MLP neurons of a small language model. Each row is named by its layer, matrix (gate and up: input weights) and neuron, and shows model dimensions 32-159. Each number is 500 + 25 x the weight over its row's rms, rounded and kept within 0 to 999. Numbers have three digits each. A neuron's up and down rows have the sign that makes its largest values positive.
After each neuron's rows, "fires after" lists the tokens most often just before its 100 highest values on Wikipedia text that the model never trained on.

L3.gate280:493497512505499525520501525529485523476524520511492512464525522477528536556479513494469490482499507470506501498463537469500515430518492542495538496452490487513447497496487492447490494493490508470469500505476477506531462503489495498519484510525508518461503559522483488505514530533515491485529467517465494480540492510501469513481484541499499493504493439528551519493552493497535514487514
L3.up280:550519478471502499512497519517463541482465491496487444456563486493551505548530467483471545510523486518494511531487479530515539497533475515493460517471476460484473538484528511526468510517471496516455562488494502478512493509480528442545468525526496521505529514509470513504488507496501517504510475525491528523514467540488541524533530504477464511479503505509495501483506491524501486489527
fires after: "He", "le", "r", "he", "me", "De"

L2.gate193:434486507459518491491541520495500449468451515530501539498479519466528483481494451523536485495502492474507468516491483490550534494488474505502439474487513494452490535487477493507494489521546510526462481468487489479496498531507508507497537551505506498503475511509534567469526492504472500524505507511536495489484528525513529513505501462515491496516545456482523552451474504512493472502507
L2.up193:474468519468525521468495487515505519469462507503459485518535519479489541491496473509503528511497523487484481479506508507510545537468524485515488529487475466532540524489477510493491475503516534504491495496501520480524478513529549513484544558509503500497509480484525524463532530491465488486510505534490522565505496514495542483501479488514522516473528529446483510472492511518482483503532
fires after: "h", "H", "u"

L3.gate214:507518540507508513498498535527523513507512526483510527538496498515531505518491490523477505514484518497468473453500501490502496458535474479507535486436490522484461517482526523478470476531474502527511520479477497481461462482492505481521502488492463490501500536520537510479487504491561542516449529505512508468551477518515502488492494512477515457497469474515473523485531504485521506484532
L3.up214:512489547498481544487532503505478502530513493468464525508496477498518555499550536482484465502509520493488495516492545472526494495511513521537553519517452478473528474534514482491513470515539520534516524534480471528474469506529559510523470528530479481475466497526484536546524496468487482467515460541502471496477526493525515535493488493485502495493501478530470545479521494544469463507484
fires after: "\n\n", "\n", " ", "Party ", "ate "

L3.gate340:462465514507427487510517502465474508550523464462485490452537475533542507481490501489496505488481503520469542481466498455459497504476519550479484485481500498511520520525513486520494448519473501531491503520482486494464509467473484463498458482479494524525541470493503479499470479474482483460529535487520534480531476514480495485515466474527506511496493507460469512508524500466510482488471
L3.up340:484511527491503489445513492515517510460531532484526491483509512507522502486481500498461519487474481535481500515502511517455496522504492519524528536476473448479488505478475492514484487538505500473480518546518492492497510497478510494458475514471466505493427473476464492505528443492470522488535490495549506473448535489512527500455532463506510486465470545503501474529485495527464464493485
fires after: "| ", "C", "D", "B", "Comm", "the "

L2.gate415:510474518504522495469503521477551491470507503474513505480511463557467504475513535519483532523455526505498527494493460473457501530518470523507502471526480492495448459504505489495531533474522483525484512524500467495546506468490518550491501511454522529495533511470508485468504472553550494441493517489489542485482485475496512501493476523514498518546521514463489545473495501498501465477555
L2.up415:522496514523512517510503513493518514482520515480502496492520488529459458503519511545490529505476535511505516477508451470444532542507488535508503498535497458511472474526536496489540521457504509535473501506488482475545504479486529520492480499447533525497538525473520478471488453519530533459459529481458505478505444469493518512517490526514466511544513522504493539503491483499486473498548
fires after: ".", "a"

L2.gate280:524488488508499505501495520509547458463580548542481512533436525515477475542512527529503471514512482492500450487512502492475523478514470473508487477529522514451550551540516475495459493517478553534504490523473492502496521483541485523527484520478487541452500491521490490516451487514521532496519491501527489512494515530476500486516463509553544508482460517534491501480531515495492523497498
L2.up280:554539473493492513506528497481486531514515522528536516490469494533500536501518518544498493501479484468503503480495497490505496477525537517476530512515463534536487502445534471490484509454502539525529506491476476473533510470473542470519473502462503520498498488531486480560510480474527490542514492520516498469491473491491573484543458510494527512496439506544487504511537489464494555502503
fires after: "M", "C", "R", "B", "S"

L2.gate84:507530540505518558474494558501533519454528506539505508485527521516542470482513493514494464503481515474486482500477514531515541494454514483513509478533460482503458517505531513483461471482477467551488513491497513480505488501495547493491464493474459484499505500445517498497508493547493495518496503514464514483551503502488554470502496501507490458491504508502439514452529479525488513471462
L2.up84:534450514490456509488473508486503529521499487469476571451517466494509525498488490531536479498502518480495496576509507511498505482475506528535527526510483479514494536511486493531495521504508465471498507498528499500503503505480533476513486541496512468502484504479498475504520508505517476549510502484528518472513461512491515476464505488528501550503558509489515488477544470546504457512474
fires after: "B", "b", "f", "Ch", "Bar", "h"

L6.gate431:518467497502502480480493511543473465507468486505506480524517554515473527500499479497497486571512498496538494505502483536473458452500509481518470511514515507520483489501533512464487477517499475476497525475492522517488492505528470518496477478479515521494476515461543530552441505462475519496501475502534491495453485488514514447512509538508523470505462482484503501525532553517494496488519
L6.up431:482480488477512551485498510527495530490494509478445539514524501493530532518492440482489459515557532492526512514458521516476444512522501472473514476475476503526505494514539530505444533533509524507483500515485529464486463525519482490499466545498455489524457519490545504528489506490459525524508544466540451500486499491508505489509495499531521465485450501505492507519517505495504464542527
fires after: "\n\n", "\n", "C", "and "

L3.gate25:485548494465526478490502526535472519500498485481540538512532498480497473520468495460516467531503484481469526483507511506538512533463493502503497507440486472528480580506516504498524487460497477485482509444453506482519476510486523511552469506481480461513493497484497499500491491547534481502495454505465500465552533535501529472508491544501515486480470455510478517464500488509498469450506
L3.up25:520497504471504511526520494518509539505517530511521509510525456469510558473495469468520516508506476495492448497510490552511520493493484464525483511514474519537486543451530504528496541503489486480464492499447521527524493508519492482528488461547490474490532518493536470489496471517534491527481509519500494528547510503535497508513522530475504507531503510526451542520474468480487453507514
fires after: "w", "h", "He", "we", "f", "he"

L3.gate95:489526487490491556518570500509494487532491502435496495487472496497503512500447501474501508502479520498469498504507542482516457522507482495481479452442465467511515570542491499503504478488503473467511475538456520522473517476507498484514485535520505494554513521454511461489537443491519505468550502487518519529535481519465502507512482517503542491504522505481482473490534501500518517477509
L3.up95:492496438539450490452536496522494449487487534479478488481541501499541498492455512476496477504506505497477490491493537499497484506532492502469485466491520522473485519529463515481499484520544482510502498518532488497491544503545518531475525530539528516489529544458526492447479508491525524502527478503484536576545497492451533542541522470513531496499498505530518536489510514481489499496496
fires after: "gu", "Gu", "it", "il", "c", "al"

L3.gate236:470534480503476488512533512503473491481421472501489470504494547479505511510500510532438501480507499543490481514506555466485508512501516471489516511492514494535503512507494482507512441497551509471497489504437470533515494513483488491487508525513496501494503501526456526487550459526492499503522532484490527491486516436542537504488443506514552504493469530479497499511515487514475479530494
L3.up236:478515469493523469491533484517511521537537478511544541541470508502507457500510443510470480515514506479483524496538531513487499517483498504507495482487450484516494493516496444478551490497484493499471439473483472513509501526497518486482509505481479517490504462560490537483517492491437540466518499518495495526505477481517507479495505548529508472526510509538471484516526428463518481529477
fires after: "gu", "ag", "U", "Fil", "ic", "ed"

L3.gate264:496510483484487469505480516545559521529528486511509491449533539507476493477541485463519548501455494472508467482455522506471518511478503479521489511508537483492490513512512482494508495497487529540461510458496510479489495492505542471516512509498464488506506471549483515491479457444532516494498488497485526536494480525504531489479435506512520493501466454508503504509484531493455496506487
L3.up264:545535507487446495514498503461503482526544498518463501513499533483503504495510474527503502499512520509448533485448520513509450506526542510493490523530516501492493484478495516515505505520478505479442512494525493497497503480527550506506477493529548479493518516531472503505470505477501478497491495476544508570520463493508511529512504481466455451516462555467488527513481448529503508496532
fires after: "M", "B", "K", "H", "the "

L3.gate439:518503494482537532506504479518492453444512492479460505510495515479512506517504536516499501491501492489496479485516501559501468463531507532466497475464498534498504541499527502520484462506493495481549506488465473526484472488475478471484492538472495493501499521490518492524440507495525548481531505517525473497494520527458480509500499453515525493525556491503506485478492484499518516496529
L3.up439:508548518420476531472522516523482497516531536531453493523482468482501481522541503514479475501504502478477512482495501480461501443508511480522520484469497493498487491515532451490533517433497509520537518507505516531484537480447514468474502483497519502504516496465482511509514468529459504537515475504486555502473549496484544504496449480521508473490517556494501489527495570492515499491492
fires after: "t", "T", "C", "b", "int", "ext"

L2.gate103:520483523497481514544493541485500486523448501521483454487524494449497515521467477511514490496488471502495512524518524482501481514497499468529486494542517514477465476482523528481468499478469489538476523497451534513550507508528546513491509508506488516476482505509437489480511515497474507516534478501489504506458498483487469495553514567498531478517477530466495512472479498483503492517534
L2.up103:491474517531471501522438498525484499520472474527518495548548491470481486515452474513511500483523527490520517518485526472516484531508522494530506537556534477479535487542500493494518486486503488527483488491483495513468518505490535485532473493517467525499483459544508477503525499516486495477503473533456467511502487481494448469524506575470499479472533468483532460447503502507472496516488
fires after: "u", "Coun", "coun", "Pro", "Cour"

L3.gate193:502451492535548504527524570524515508483579499517511532527516550520477462488490533534492504494455492499510510473449477537512520477490530473509519491477496490506528471511527464497532500545516507472488497516526512494519495425465516508501500458472506516530470485491491489497487513520525486496513464506513453482475492479477502475499486499483500506481499510515496471520488495508532521488486
L3.up193:489474541500530480475521517553516493498517503513532479493520503472532478549469447490493545500478502488504482500504515470483466509489473503459436535491457530501504481494545469465480464491548458485503501512464483485481471515486525476519495478522505488527499476508541514486513533513512522546495516497468466500517483476489477494504468501527440481553457499522497486522536484538513500517553
fires after: "T", "f", "F", "s", "t", "mul"

L2.gate121:516514495471502531518522553480508499537492460488492461481477514510512469487546501532477540511469470480511510534507502527494548471476486535479498504474513486510475523538523529565504521499488492536533494506524542506498528518452469526500497503484466471507499492498473513487515497551526550476485503493480494514502489559453477536444522536520483533482498513492511523470499478509500495525485
L2.up121:465507515484450483542515536493464485449488482468511504502515496498514514491498507512519436456491487500516514478475522476542509503486492476512503471489536490485500514494466503486507486482480539518493487456496510518491509507520510555542506512530506533486516485503521477489497494476524521519533520496393488492512516523483476549498486502537497503503510538539517499453460480480494467509519
fires after: "was ", "z", "ar", "is", "g", "fl"

L3.gate125:533557525482544518478534495507529490483490520516486458498503498469493504505528501469496502552461452466489458495492524538524474517473500515450443535550490539458511495506553494512540457482494475496515474513469526484525473488509479496498492518483513486501482451532509472454476533476481476482468501496509524505523530473505492488503483530506495490482497469427464498491533518492470535501517
L3.up125:547532521537509475506490538514552508491486518517478496503515533478481509546491498467514503498469520439501502466505498496503470534509493460489461508519464483505496477510548555472546506473469489498526471501510512478510499510521503501488507493460518450521513504509437504460523499462519516529516456524503491533502532452479527496486474536492496484486456497514459509512504499491509518497489
fires after: "S", "B", "h", "H", "ass", "b"

L6.gate278:490470503478517502497493527570527522537459512503486497486478552484477491478498521483502532512508528462506501504505505526479497499480481500493523523458495504533549498479495514514515510483527471483493442470502492519484468438528486523460503490545482458490479509498462522553533528493530552502515493545507476486478588495509529460482506529525526478500499428511529465516525547506532513502516
L6.up278:492512535497517522532506483509513479525463484504456557489514492491489481537454511470511507501517477497479538526503487487531466505489441534482481527502466506526509489505478488469511475432504538491499471494515504465542460482489499482465463496524485516520518488521503492528539498494547476509481513490488460518497485514525550506522483541512541479503503474523554510490522488487504490481496
fires after: "the ", "\n", "The ", "\n\n", "c"

L3.gate232:463493500455531451442523513472505490498482500522526523498503517552493520504487496511540506546485471478493472486520524557533555461502559504531482504502458500470466523481475506460537476484511491521454476473498504495516503486538518519458472505466478482528494518499466498465455481496519457522505514497557519543485516516485518464469456507510504477462484522558527508492479482463481491506498
L3.up232:477503470445517481461481511502509519524487482494489468482542517545494537520512460500520509499483513495473445501469482545491518484492514493476493526496496490496504483492482494427471484488512518502448521418517497432505529489500459449494514495493519488555541474510533548531473521524520503512515526490502512483505525497480502505492480545518484499486496470521481506529505465496530460522490
fires after: "J", "ar", "K", "i", "U", "an"

L6.gate442:502492530505539548502475487497532461462503472501467483533487481500492471513522478491445518503494522512482510510555510507528532460461485495513504488493503489499532520513497475496526478469542508485508510503528502485504459476499521523481466511479437461535479496518519533525508524522526531508479528516496479531467474450522457534505469506512547486522459486514441549483460506478511520511514
L6.up442:463484534529510503507517507496485458476501476508497532488501519489487470519469506543476539505493512526492512540566465471545503500465538547498508535503525484469478484466506444500506476448507497489519549518502484508493504468501473475471499515500517492505515508493492513458493491468540488539513507488466528466498543467497510504506502497492494514545488492496489516505449479521511535479519
fires after: ".", "M", "s", "p", "to ", "L"

L3.gate348:512495486485520511489533534489503492505516516528498485532473540534479485478485522489507488453485514500479532433501512498470518488517450479444519457467531485486512475489522495460498482521538526518506476458518498522434542533533536483472506519470490498507446517491484503494488520519496542448520486467491496508464517525516511490425458489531494472522486498507522500495507542470467499497510
L3.up348:474507466491484505485531507510515481492537522522512513488510528508460510493500480513536498476505484521460510475503477507491520519527508481501513493479540510526483453465515527459483526523520528492480525531553485552520472472499500470489484495525489519489482517487514471505498512554524516500494488474517470473489556560463462474477511494496463512496512565508498452528518489504506524473539
fires after: "T", "V", "t", "g", "C"

L2.gate76:523484506476525499504466537558488537517511479497501507531550495513506496507516498486520487491498478478490519463484519467474544492475469529553518484486493526499443489502501456485513538501482474519499518513538510525480487467496474486527487458458447542470466498489495451505469477505539484509540461519481519460496525512546517484510471523492560512452514486519550498531525528522518512486514
L2.up76:485527548547489538539494502518508489481501495492490461482522506483496505506450496473514462456491520499436507458493538490531497457475487481498485484535518504491509490493550445481470528529485458504513490517499541507498505505519454438509519482448474532544512537474533507507496493503539513513503512474459471490549492457504491501518528496510492470510493520512518491520504494507508520508493
fires after: "t", "B", "ab", "b", "p", "T"

L2.gate246:523492497530532480532511534488481487504473528512481525560517528473529448520493475529549496507489475535525516524487529485520488490460528494540514572467503515482492494518454483486536532481525497527476526506461548516490514460427514488508515513524494516499518477520503497460459506517518480492541534508497502526496532518467482550524512528467536509488503482473517517474503479498516507502512
L2.up246:515514493482546472532478485534502462487491517509471472567520527502565511504455481511546469485478455528491522529522495536477453532497505486564505532510492483493465523562468487504517541468465467524479508483476504540505496481475534513481497514521489494496507484494480506496499491511492473502533496524535494507473522467489521513515482512467525491473514500480500508468499469547495466521502
fires after: "H", "h", "u", "Cl", "the "

L2.gate237:470479512478494478497514496493474441500546513484486531482559515521473462496510537514496530498430472466508537527509511499449486451521530520512484512479538490471504501510481480472463523512480513534511491461487536465510498482499469484453505505497519518517504506496503550437464533479502495458480476490480533488437503500474477525453489448495525526509487523517501512526504505538478523496470
L2.up237:481459522528540496481493494553482511494491542512489489498489481487516490472461537519503511511508478492508488484527516503510523509482514456498494487539497491556472491496506421571541510491501465493499490541496492517487473498525513544487532449544483467548547478464543472480517517517457526521478527509490493513495483486500509491475514495519455484555537539498496502467504507513498520503519
fires after: "ap", "af", "d", "si", "\n\n", "im"

L6.gate267:504478518489516462485521531487502483527495514489512520494474479561487476484507485514495549457464515518486533567515520514472508489519498506485483467472482536473442504529462502538539501490491474488532504507516530480499488450576449511530519513499517497493506537470534524478531508498518518500530475478488547485540448500504497519456484511532503532495542497496488536500496523487505544489487
L6.up267:550499496515482497515497464473516479519487480483472448488500507511494509459498496481462498478515481515498509523536537504453580524497524486466447476461544483506479519518497494509507518491509490492517464516531487484520482498514457449468480467484500497492511468490500471482504490517519521470505524517457487505500525497509555456477487488506520512535523499481564493471494522448499466498448
fires after: "em", "comm", "af", "ac", "si", "O"

L2.gate58:529498501489479524482455509487531482500528457486501517527561517502503490540533473468499491458485457495490517535491532494499511499497501519560532507454523486527462504529471446489486475500521507485489530498503513527518537529456529534460462488469494506485491507519463533482512540528498516539479475503449511488522540528480550528471436527507503437459489512541510471491518498490487506498483
L2.up58:503499461464498508490491514504498502485490483476520528514545480452577467494510487473522500467538481473465508468483489521482502501513463496467557469501500506502522491524494503489523514510545498508480535497532504515502485504477507512525499502564463507474510463521470526493484508521487513515512477509456527527510559512514505480503498517509507518477497508491507467490522500504487487474466
fires after: "K", "th", "And", "child", "st", "T"

L3.gate325:530488534505507542511538519510501461498505493515489476507531472512545516495509513478450473476456491459519512424490497552509517471503533512467552468498479489541524505479557539492516485526492475535546486483494531502491490476491509488492489475497489495519487528511532492527486477527531483479529520478522487519516505522459492517483492457527485471484477533480489510540498507525509476501490
L3.up325:514497489504524562493487521508512509538514531462539498555460524546492509443531494499508497490485486490499528456520498500445508542492456528535506475510510519524507490530543471474516515505476513490506485521548456519520442510499489446511541464525517498545493506505541491540499480516489441481457518499465485507487527480468481507508515528480498469518532482542487476489472508484544494495497
fires after: "t", "T", "V", "W", "comp"

L2.gate317:521480499491512470498501523496501471462483490513512483484479486542500503478499527489520508511481463433481458517498490514482487459513547525521504500489508507474489493474517470489495528504507497546495481470521533527538494442551486467521506518520452504543474520526489488531472498489557482522525476518499545479527551514543479515441476514505507482486501528496546547499525535533507489492495
L2.up317:508450476479494447495541495526518490491488487524511513487514496540457537551513500524506549468530459460501543511505496521466498486512499481535511529454534506478502483562472500457481528522487492497524496540485538540476543472499548489488525504511496500490491512441526507508496527502522529488511518495505489530491487550475542505478476486524472509514493487482544487500531521473497468524511
fires after: "J", "ar", "ac", "sig", "Lab", "D"

L3.gate422:500508492520463561534503529528485461470470511473469472468534512502522527488471517472519499494491507522510459528513525513489481505503485480488483455449489486469500491510515514473516514490503501510502524480497513526495507483556497469551526492524504491480562487523535483502490528483533521505533540507466546458532498506509520499488505478515548527487466508461508479530510508487524433507500
L3.up422:472490480542484486498484506466588489527505527475452523534472515497498525464484517520533447539495498493498465511500524503534516534500472488479452497491536472452516520535518511511536455503481477529507490527498483493540513522534525507476500505477552492512518513513510515482531523485516480496492453505485476502462535524480462497498503508503498488527503501487547506484504503522511448530522
fires after: "g", "c", "ab", "N", "oh"

L3.gate198:502513454519542457474476528490539527513486503519497521517519502497485521486464536493531454492476492498496496538490516489476505492513484487507533484493495475476489492496499469521509522526474475503495526502520507482476510475505504483473484465445520481497502506524489509557478488481477507484536472493469476487489499506499501538512476537511510497513519482469410492474541498505478530513498
L3.up198:507467508516540503502499552470502494454500545505474514520511464540503462513490421521506495442501490524530495515511550473521549532538523504526487481481487510485498491488517529478462502511480499491477548486502490486466524526538513485503531483473495523437533511467506493556462507510526527478502475474489484514514550511496501490475520475487507524551538494505474519524473488510529509488572
fires after: "P", "B", "f", "g", "ag", "b"

L3.gate159:525525462455495501515531524497536446471479499518517560519449497545505473488460462524435474479473539484464478483495502518539513509498508477474526493492501464502522485514500513519498485490557517473483481514451535485491489507514497518483480530454534512499525478522530511503467474519524500467517495503477528446459487492444533508456484474517506504539462472490498475499534525495492506497494
L3.up159:487513462515481476508464493512495496493470517466491503494523516533541440525499499485504494482503480516537519533532497480485475496500497480463494492451524482485462500453478545450451477490533521523533485475447512532461472483490471511512496446492502528527538458463561548513465533485471534548498479487530527547460498453483499546504498520500510466500482509507483511523509488537499492517530
fires after: "C", "\n\n", "c", "N", "ic", "Mon"

L3.gate353:474534479533519485503519509494486479478471522473503501491479510472548447529504469438520502514480483499523471491498496507527536491482483545525456500514474512462430506494478495491514468502490509499485502508488488466526531501488501498532469533503531490500459497505462541538517492493505472536467513479493534537541534480493518496509471492512525464498467507497497520544500452499474510476537
L3.up353:465526514500540477527520534512536487495478489477517509514494513491495502484475495458492447536447508516531493514507536526512481472523495507489472530546523507521503543522518485483506452499523523521493480475491484492491492515489546534479508532473486482524507463508560494488517514499438481523489485508488491553498533450515477500529478549501500486465493480481514531509477498515522501493469
fires after: "h", "R", "H", "O", "N"

L2.gate40:527505453520516528532482479533523487512563507521477520495522476476501496498456510484529492471513500509510510501499511541481469492491490466478466511518493447500508475535476527481515455477472512530488503508503539501530481537473569500474501457482491509491486501460447477466526519490501486507502473486523486521475486525486466489488501550532540472469482538507479479525496489503537529472468
L2.up40:508532505479547511526476484516501484554480492522448481487553531519470534520484486556506530441522507550505459461491481514502490497497523469471488484526493451522457512513514510485502530479492512517492481492479526552496524477487465516488513487502485537483487487492483479484478472477488484526487475482528485543502516522484541499512495492522540497470472513442482474524469469496525560479544
fires after: "h", "T", "H", "N", "ot", "S"

L3.gate100:493534505502531467489490485509488505509491540484528458515521526513509468461517525510528508480478498493460525482475510515515511544494494504513496505512495522481505479520501456482555506464500479466460512539524546523492502500509477485489490492477465481451469504486494462471482498498504487486534464516507500528481524538544572502517476534527521506507526504536453535525507499491492540511450
L3.up100:479468501490523538535462509498526509565482500510490513491490553508461457496479441509487499487500548513514518509521459483494468515452568508506473525530521484483486513500514542471495517435523504513472484513509544519512524512504513519484523526473538522482481505473464494480424503506460531540499509532488523499490535531517523517515485512534511497459504493452470493486449453501500502513484
fires after: "h", "Ch", "H", "com", "P", "Cl"

L2.gate348:509517472493509505505486571497560488525533492483504485534509504512474479500495508485491471471479462488492492519499519476503498495524494504483526494493473497534518507483518493488514480485464522505475455498491515493483537513544472511548518414505476502491503473516440510520505572508513487490538471475496515466507523522533540456467512514506527480507510466568486469483470524500535491497508
L2.up348:470488513535508529517489538521469493507536526524507542545492479511511478552491530492547474505475563513508492494507493500498517501481478497542504466489513501483507453498561505498448472539533493464513531452519504482519505502500532492517524513476512476498475503503522512534504489512533561469457473512535487434500467491522525486505475490486479503521474446503444503517519518498493482456470
fires after: "B", "T", "t", "f", "Rep"

L2.gate162:472507492463538532480530514512497492454519496492469492501510488526485488509510525476474496499496529534553511518503515513458456509515513495516529525498531476486491513520541520508476471514483518537470474473464485486473453512497542426534433533512468477505472474488496546487509492493517504514500482504518510450562480493496520524518489503493505488475470463460508493460528537489491537519476
L2.up162:508552515483526491496513507492491497540499487525495498497499490502539537505514516509516504533482531463478477510492518506467447485466484490520502534486498524527508472471531495519495476485507539501505539503453512483470482468538513487490436481526481499504481521479567500521477522511514464495510530509527476434500523507554530487549483504483488490483530481495456522479511469507483516551525
fires after: "\n\n", "H", "t", "h", "P"

L3.gate382:484471519521502522528509513507543506527538484490494469483513531450509463510510546469505474504487527481504467480493506497516495499528527517482510491472473515502497492518519509504513467530512510501495467517449488479462457500499477508480515527476459548443492504508511538479439538525499521507491538518455486492519486519492509493516515522534574518481528503492545454471536500461474529515486
L3.up382:493499490532483531531522511512501473526549481509507511489529503501506538512559486467468537505503522505452483524503541468493528504541512508527544484479488587517518470535523496498499456500513496528463508467509502549497490524544508514492503460512480519480532461542519503567475511451475506517518495521563465497489538496490563539520523472497522498497479518484510507504484532482499493521511
fires after: "\n\n", "\n", "A"

L3.gate219:488499493523491497467476496518472532451491421521494524502504515496466497537530511510519507540459526460515513438469491504501485499496549501503505503484528499529504511467526468516503474509449459494491525438551501497498496499505477491556523497473485482504523498466460507549455499502503531488473497495534530507516478457475510524516494503527476503537475506506495479519477563486462503505477
L3.up219:496497469540518496488502530467474531503505465516460523475514553467540464484540509512501476542489508525492448501508490504545514522514508510520495559475529529510512461487534506527462510512513449517423485461464486466514505473508486493481481495479487499515472486496550490486454473533483527467485495504506480509521526509499476482491537555467497500526504475485493477504516548496469443493478
fires after: "\n\n", "l", "\n"

L3.gate123:529470537498505541508495503502520525492497530459489509518438501522490521496508495459473505533473531442507504520517478518475498509495452501486519489467512495523490553492527531556482446476492488498506533502509554488466540503520493441479478485523482499500541468481527476481478487474511496521529462487510520495554495545527518479495509485517505494536528524494476506531498564504512497485544
L3.up123:480516537490484579493495508484514459520489529510526493506462501552525525501493500454495540474476523515509479527549503539466507519523485497449481509503484480503484513561466508518516509508498485482462541515484501482535519532478454482503495529546532488532530511488536492493516474487498528500488498471457489501491507478500519459454475459487550531497511520517511510527536523463502494482497
fires after: "b", "B", "g", "c", "requ"

L3.gate281:464482501464498516495503522503510466469534490460485496496522513508498503490522478503455526445456507512514532513481509517525529478464513520470529472445446462525477495489507521477515432495529515485546551477499508528499481502470526475477524493495509445546517501497534537502507491518500511489494531492495482508495510541492507495514478473498518493484503512505504495436502481526508496530490
L3.up281:495527505480543543470525528554496488513532474500465548509515518508485521489498488480505481477455500494498499524500512489524463488500486461480499448433477487475497530487491508460475466486509488478544516483522499504470515507493541481489507507528538465508543435511498501515527536537481513500492483508519507534516479498504482516448474502534527482489474508507465481487540511529487474480468
fires after: "T", "t", "K", "N", "C"

L2.gate401:537490522485477488465515514498530487497482470461475471481536499530488514487514489498486524483501513514481514512493553475513481514544498475504489511517468485482445503522542476511497486503516488505535525481514495541488488510464486475497480530500479464538558498459490488485497457518487544470517540489468495505545414504499527525504518509466541502486481543509504530498548538526490455490502
L2.up401:542490559542528486503484512482473532496561494478463506499507490510504524511529527467512480496502509515491521530521475476490468474531521492497515529474476557506467455496504488552512469487506503462507493533491538491494478492512483478552525492477483523484517529516491548465476473498511499518486514500509495531522506510520475535494512443538510504517500555488560520546532518515534502511496
fires after: "the ", "M", "C", "il", "The ", "c"

L2.gate190:466501482477492518537535546514524481502530548525493469528485504504487463469494504527479552511462524528460456506501505548493488492514477513512511514472498541475530499512499484505481493480494487545502528491534472503513506474571506500505477491495471511484501495533460466485521499512512506484521527497507504436542513497452503486484462501523504495516473532510454525486516516481471534513485
L2.up190:502511489504523534511540521506508534494517470529484492515529508495542514528433501507541490471501496560563484500488488490508485511482507472508482477549481493509477458445518502484505454479488488546463484491477535519472480480475479486540467516459460532459533487506501483481494547474474529475531478495465485478519522463490514512547531506501470498478499475521493493483477467528521495478529
fires after: "H", "B", "h", "F", "bec", "c"

L3.gate185:487457515478530466509545532538527511537509539507495459487499556521458510501546499486495520532459507525480488508522495525546526493493462534516560530491480553534453509525510474456504515441487518515469519547534551504503462462458521531492526492501504492524505492523529534488481497507496448533522524499487512515511524534478496478496515544524509466482466493488470473486479518486476498504504
L3.up185:463537483490506489505531462512506489534513553467523474469464505512504520495510473496467514477500518506529531475498483507507501504491492540485502504531468567501445486510473463452459521466437537490466504549534521501489519458502508507489518498502511488545497501517489483459469509513522481537506510461505508529550488495465473530503531506503480466497475517462524498520509468484448501478494
fires after: "R", "Z", "H", "h", "r", "O"

L6.gate181:491547494503512495483492553522509498517456469463496462516481510497478502488546513516490521499489505504499511486523502463526529513502459496478508501537495521497516482510532473482472483482549529507529482539456509545491499516478457480541531445504475514453514517548501463465473501513487520500520509488482533471536505510523451470422492540496526517504506527508502512483513508504503486471500
L6.up181:498563492523470504478470475481504527514502506490493506536496465501497495523519495532495505488523432498470474514499482440497506524480507471524528491495499489551497491474495459524521516568462536461484503490517468529508513499517514512514506489491498472498534427508526443441469506485450507504494529496468536529553490493513513494502508536520489479500515485549502530507473532467508529477511
fires after: "G", "g", "N", "e", "z"

L2.gate397:482509509448462498477495519503517504474523502515474503474532518503492505523539497493462521511486496497450510501482530527489496525507505478523486493454485453525554526483501483491505503484472485502469529499493536490533498497547491479503535467452526492499532467519500496503473477449509467454490478514449469479502506534466500465496497494550490521508455514477452486498478521498480475513524
L2.up397:515524452513502517521502493528543532511481491489537524486480469527493479538542483478518502544517457488503518478525502509480470506469472504462477509497462509468524495477528494524547504479509543518489543478495534503518539488483479538502499484491462471494548475501532482540537467504520480458530525466514445481506511500524520511523493550525501489531505521516439505455479474473513494501493
fires after: "J", "B", "g", "M", "Pre"